Weights of a small GPT-style language model, trained from scratch on English Wikipedia: LayerNorm before each block.
MLP neurons of a small language model. Each row is named by its layer, matrix (up: input weights) and neuron, and shows model dimensions 128-223. Each number is 500 + 50 x the weight over its row's rms, rounded and kept within 0 to 999. Numbers have three digits each.
Before each neuron's rows, "fires on" lists the tokens most often at its 100 highest values on Wikipedia text that the model never trained on. A number after a token or word is its count.

fires on: " she" 17, "ly" 14, " She" 12, "me" 11, " and" 9
L2.up585:510493512460555525410578519496571561497465571468517481528456548384492526528469438449422585536539455468515529436499483378500525449507490606484475581505479508493479469483454528526566465450591477608441596543528488542463476520447544440510391495480483519494565485441618501567434570516518486530

fires on: "in" 31, "en" 12, "is" 6, "s" 5, "gra" 4
L3.up763:505540519558507542509548497446443501557427567453561477564508470445628545545517484502466518477477450430525480424534434410519526505441485472446436489454574552515511517435506507562487504499506457451550507520515628439392440514532459529508581581474522533482474537483428498360553464417518582541

fires on: " the" 56, " and" 8, "," 7, " " 6
L5.up651:462602452470472518533536580511442538528500555413540550532472512507474563417478462600480438506464467465413453500523514408479473472469373516543523526520495471553564468476583489582475573579500614507462484555555561425559567489437529462482520563546464499400452581492538462526407514494504512552

fires on: " G" 70, " up" 6, " off" 5
L2.up186:491572453426602508498491531516569446501485538593540573455540588591512430476507474526486503510399499447477539556434489516477468502561533536482450552525534506496538552606542470591563565472399402549513433489508471507438430527539432499496434485439477463502555497557502525511474526545531455459

fires on: "\n" 47, ";" 25, " U" 5
L5.up529:482506448501513425556513478560525476584481478702558470490504502472561514568582466512510581457399523478471524462403539460476497520513514465494517499524542516429500515437481384491522572482583493402498566483440506442543616527466560514570439530614505431521395490456558533407506489475471487507

fires on: "N" 14, "I" 13, "OR" 10, " Je" 9, " I" 6, "chi" 4
L2.up58:497424488393527467569461482460511494568456483441514543513530440505437473518492465501485515475533548382489500544547608379413554367501458563553480579508454375547538459502553529510564441433479429614584487504430512488575509486515536577567469538479457503449546486445485502526515378539569462361

fires on: " of" 68, " and" 9, " to" 8
L3.up273:556517400460479465506488545457519435483480508468549412465632468491543546528459599468517545521480520464474502512399438489530521448460442619536496478554476522530465490480517520562500468491532421472476526549480466412393494487491496520477417387573564522412596508482549452475539575485409448463

fires on: " not" 27, " be" 10, " c" 7, "a" 6, "en" 4
L3.up474:515441548519444515438543414543511536448522404554443460469434636558545486553543428524582565466488574532526594466530432570511473569554491517522508519428513437545484473516522509510509455505493516471446496485428443449537529466513487436548534491534485490493573522551521507466545534432503463478

fires on: " do" 19, "ly" 17, " not" 10, " hold" 9, " be" 8
L3.up99:526441546500556591546579520528524515552527483567482532571557513550514432458487546474505520522472511541522536433484480532529610543651503534394480516518548575481521504451491580368464527493478508526420537480480433440464478568485494474582461458543527594497472454543572485536547599447528447498

fires on: "=" 21, "ch" 14, "m" 7, "-" 6, "fa" 6, "r" 5
L2.up184:445363378523515407523481446616553518450582472500502589553423499469497508467480522492462397496457481534450619578481610525508550479532501509543460531440440502561461447534499511487566494561445452566541487511474478498520510537524466576453442464480560587492553557489378389588538514527613537581

fires on: "ly" 56, " nearly" 5, " completely" 4, " almost" 4
L3.up230:459459487506469459433545563464494439466541526537439525558557549523543503448495435430537513515449471570477531453410501462585451508528447485565562457529489534500548527474404528510443475531532523361475500568458568554483576435444425527476651501555437670532464435458476519425477535500483551480

fires on: "in" 14, "o" 14, "m" 11, "is" 10, "it" 6, "-" 6
L2.up442:577515523582494519423470480491489545513522412479494591526520399416466429527460424449403417459462540510511503474498487501502540495526545528433504469479486525521424422487380535609496445551486498510523503463498432453470479486487458505533483419478528600477528479449518542514508535453433538499

fires on: " or" 27, " and" 8, "en" 8, " an" 7, "n" 5, "\n" 5
L5.up44:501514659479467463423417490486504490419559497470530479452447465509479402538497430438537482457537563466499430508526567467668501436423552446453544621562455519464492538529543580427566504504498507530469447546390421587534550462531430518446458477556571438416480438494486459500471516495500550498

fires on: "'" 45, "\n" 16, "un" 10, "-" 4
L3.up266:549518487441544533445481440437481455537505401499564436446468586571462534460507459439486534564502486476549462502510467406470571508505505523500610509537541463548453473415517536516470458533394433598469494459624494468479464397541418536488472562544569504519508544530442505454518494478472557444

fires on: " |" 27, "°" 16, "m" 9, " Ha" 7
L3.up471:513553542532461550533538494472433514543481507537504489545416515535512457390582526484500526483486487483490497507542537511557490616411462415582387474534513475476504525526498481488530499455477446575453542572522488469517553506516479534481484560499551586518483620528519525403495454525553473496

fires on: " as" 29, "al" 24, "V" 18, " Total" 5, "in" 4
L2.up525:508450571491530538524475476479556461577508541430385490545480525531505652543521480534407466376401555397485564542527478510492480631560458476510554502456434489441531505533464528543539482461535463417423495460585438501537488535477518512491552481476461437523589533500504501515500373498506506401

fires on: "." 75, "|" 16
L8.up99:464470439454515554418422411411463528518504522481537595442581499503594521572575564539443461446578552499526528536491437487502592514509515469431417536478529572563590517451526538472510414514537479441486547477531503400506508467497493462416542480568486557420522516491485495421450502556471443489

fires on: "s" 31, "es" 14, "um" 14, "atus" 5, "tors" 5
L2.up413:438374450419530514514532536490475490452493437406580535540417411476532522530454486493509549573517401438516513495488509467562447501469546430501600496499502585477534575540481455563478499506584540485465493428446494432504428455529449450569531546549447460505530607506517547451511534545475591394

fires on: "or" 16, "our" 9, "k" 8, "ar" 8, "ri" 7, "ah" 6
L3.up525:547575556499543500489428522453464534487515536510456614523474591408536429490518580476590485507501406463447506469541620430456482454428533514519404526451490589448400502508448522512461443553546525517449564363616455433424459530566523549494500555521506488559503455510407397527529489523478511472

fires on: "s" 15, "ta" 14, "a" 11, "t" 7, "ri" 4
L5.up713:530466478521525398431557612498476610447448434442455556599543481486474549479489535595493543520552492488481483451476486518610602447504530493548518407500469525396539439479514448458465488549450547494493490561502519418497521482566581576554464439485468567521509553439552500527409502495466538520

fires on: "\"" 40, " in" 12, ";" 5, " but" 4, "ar" 4, " written" 4
L5.up514:349540502524502481535471412491505523466512513581523416567517421466428438419504538499460509432503530519510510473543514482496435453434482431551532507471551503438481672539476444432537484478542514500506524474565493388538497544528474550512461541508445486521527536474459556448467493493487445427

fires on: "P" 19, "us" 18, " trans" 9, "is" 9, " P" 8
L2.up657:491462470529458471497496514443506412506447545427456407477491510543513512437529475386502498575451473417478434418463527438459428515540429552430609490434542579547497452499485465446565503534481488502403481580548464472502594532530486503506555484458559540489578473420543476503480510464575549504

fires on: " and" 21, " on" 12, " FRA" 8, " over" 7, " in" 6, "EL" 5
L2.up119:506532475579547536521456495545429496542407442523559499504480483504531525494471443432530455499493423586518476597427538584501533451428564561490354519549490469450517532483431438436542466560466569431463449505533532402541450569488481536541531495435504464506560491472503571545583522508592551510

fires on: " and" 21, " &" 14, " Ab" 13, "ab" 12, " b" 9
L3.up741:524557480567466558578444443476555447490616564571507440531545508518477508495411526469497594443415459476436485565460571426582483531475467435469455569445490508503513527492497459530470556537440471511551413542555550486519501516527537499510455437528548561520530508449543441473537496391443613511

fires on: " |" 30, "0" 11, ";" 7, "5" 6, "Star" 6, " with" 5
L2.up438:520429530458455502558529529473442598439537470578462534485483450451496571526567580495460538481560454548479581545578371468422442420499538625553552559513526454446599507486609408583515525453507537455468603565513489526484438457455457573475469521472509521525480515388538465510466442414583514552

fires on: " \"" 17, " re" 17, " un" 15, " O" 7, " Ol" 5, "en" 5
L8.up193:506552600588534583499543481417583494462504537569469561472487503466451503578518552395460510533487502444492442527630479446567523476548471504506548400541539494469502475525441470532547525340484473472425545534458512411546429519488557481537494482535432570453606452520494564470541603523501468591

fires on: " Co" 21, "-" 18, " co" 10, " Ste" 4, " string" 4
L2.up379:493591479432509408479506482480489426563541466475535518483483526468487522491491507496488386480547503459546539515532572481440476517563511598434518549488437530499524572425444591546514602508492517519593511521519438510485511504589474461600527512533535534398494500506463504521576546621431479511

fires on: "N" 27, "T" 9, "W" 9, "E" 7, "F" 7, "n" 5
L5.up647:498529581534471513516492510547477421495482403528459448503550512522414466468503462507445446508511428548496530501415451494579523527476616488478471587570485461614426521497452473504473478516514506536459507456596447582537517503509461496524426594632510510546561515502458513527506511553541445474

fires on: "s" 28, "i" 15, " offers" 4, "ri" 4
L2.up582:426477476586544520520591479511496502527531436418404561538480463484450549468507496400487456559523571531462418474522501518533488477478509441598451493424454527551490517463513497454488499506582513482476540510480562491470441532489544559623474597484496468531425582411516467460528469524498496524

fires on: "-" 97
L2.up437:508422437472434498547574599551440493406485535491555497474531489572539497470501569496453459525532499567497557540562495457528540542483569437513492489520592559579460541509537471513457476488418476491516501579519448555458498448479496507502416425549540515561438481475462547399467480587494487328

fires on: " the" 24, " a" 16, " of" 15, " to" 10, "\n" 7, " its" 4
L3.up391:530592503436531449473523511499511565534440446525550494469435448477536533434463435494420346559481602489510459469503491504503465509488506502459452490544417479492457506539439441510481662553481524535526460492499445452521508439540462509516492550456544566495491459499417570491507417553497487498

fires on: "'" 26, "re" 17, "be" 11, "wa" 9, "cle" 5, "-" 4
L2.up692:502470514596445535556461506460370526523484491421543447399487541534533484487490427516533416563512515431530532496442487487575536422598447512501591511466494610557583511437411434385522470529471471547564568437512509492479445468386511544490497597491474585532545473518535555484501445508460438519

fires on: "n" 26, "i" 14, "ri" 8, " de" 8, "gi" 6, "fri" 5
L2.up654:620541563549445499573469436451469483596540512478433515499468509455483514467489544553512566477453490529510515504496640518512644487457459502556414435578487511502532562518522506486520511498640506502454475452536496547535590520509602550513453471515469535486383551544439519507560434539549529497

fires on: " |" 31, "," 14, "|" 11, " and" 4, "F" 4
L8.up614:507526344563522497478481541466523521499463497483602565473502544562513485556522404482508469581516584448504557503559508533493530490693502532514511528547499468574516518428542523477497477409457482584424435563525425437422528504527527524471493502470558506416508473387468510396528563426427536431

fires on: "i" 24, "n" 9, "ju" 8, "hi" 6, "mu" 4, "ó" 4
L5.up734:510473546525489544529436574494485497427401482502478532448419453572498520514399540553516552505513473463358476531578488478460530454548567474574541520473521466549518516528534570518562501503401481486519449553481533397550523443520536456540571500482566484508380428493558493415529356463519516557

fires on: " " 39, "D" 7, " Qu" 5, "7" 5, "Ja" 4
L5.up498:501555490525476524446523498397565507576409448566425531527478482442451551566489580375459431429569463436587451440468554443560569434469489516408549466505502549544563487503534538453521519485445480610459595454518477504526557558521493540465501590574544569469487502487580483502502545520604479461

fires on: "di" 25, " to" 11, ":" 10, "f" 9, " in" 6
L2.up308:586524465531553467435455490540486484602528510421545450598479497548509468484471499410558560497514497499414427468546563515516482457634575500551489540530480511447362569419517517528523519572480502495550464544482543535397532480565446522443475486564523401463540467548402503452524526449654529501

fires on: "cu" 20, "y" 12, " (" 12, "n" 7, "A" 6
L5.up322:440492511605441452519569476454484508579446521571430472475476560553583593554421456593538429511415549493467495443570523545460474489428603503445422532481383506573422541480535555529499483523493501474488474534415479471587519495420493454514505602481592477452565446554425510522480502535410509510

fires on: "in" 13, "lu" 10, "n" 10, "vi" 7, "to" 5, " just" 5
L3.up469:514474493522489517491497431528508467543549561525399380559501458548465472456409541540491541497412639590478580510476506468518524401557470581452490462552460551453433493520492562470468568571543476376490494557475461470529507443505471570488558552507477515458549462527510489463486539561546590529

fires on: " with" 44, "-" 13, " to" 9, " of" 7, "bil" 4, "ard" 4
L3.up424:505541454489504470470551512392578518523595445506494539535510504405469430446517455533518418524569450501491490416447540477505525527489534480513583536417409484477428495498463518460555520544542493466571498428572442525505574508438538564547501539484516524582526431449494431470537459554512518466

fires on: " Mo" 13, " Al" 10, " Ma" 9, " Ri" 9, " Bal" 8, " Arm" 7
L2.up249:503536563509593519551545447464673556455477547507515434415482564494469444534500568552457444573435508425418554479450532448447464517554593472415428557472437467467550460560485446485409472506490473561535527538508417442432465532384559486440457404564381472509546569568463490447550537529431510578

fires on: " and" 42, "ius" 8, ":" 7, " It" 4
L3.up198:483498512498499535484496583468474476495472520452491514570528410515527507505482575525478580512458555533482472575429581410485558442586473492539519531471486490493503422533485540516563436529439422444492447452386572489505543431476447481474491490436541493533565486379563481424419580505482513475

fires on: " a" 32, " A" 17, "m" 4, " My" 4
L8.up13:503511552513516446402477531555560474496481435615499573400464497483503513559371534405582488494536512465547473566479550483463505493567476461524532466484479509527529470443539523431507578472520480494613481545411496514462537404520428391512493513493553510485443506539584486461506555526542466545

fires on: " under" 17, "op" 10, "er" 7, " over" 6, ":" 5, "vol" 5
L3.up310:490486523510507471456533515398523424569514528471444531449489442499548450489567481425556446484501514469572436560481522396494569452525495473589557361428514481473463572517547546528586422476542537494491577512498484556420449465457491552539433429438438554502557586487455484458517556523529535536

fires on: "s" 55, " " 5, "or" 4, "ino" 4
L5.up741:520622484456529502450522466534546463457515490467473564484441482491514550596472533529472541547537421536555561455503555425433471480454490550566506568590470485578424533584530504486526498494513520511502498527547492540513514473487489500530420504559501359494563463485520526528435468563506519590

fires on: " Party" 26, " year" 6, "ic" 6, "ian" 5, " text" 4, " Language" 4
L3.up16:437466506489502441546481484557525487530522447485508464408485447523498515426494478429381541481498446403531541503457532489493561496435547513412545541514536534534473557512472431428497484447524482560485520479581600490488531569557571579519626585527467543500569470425539577510445533461529471514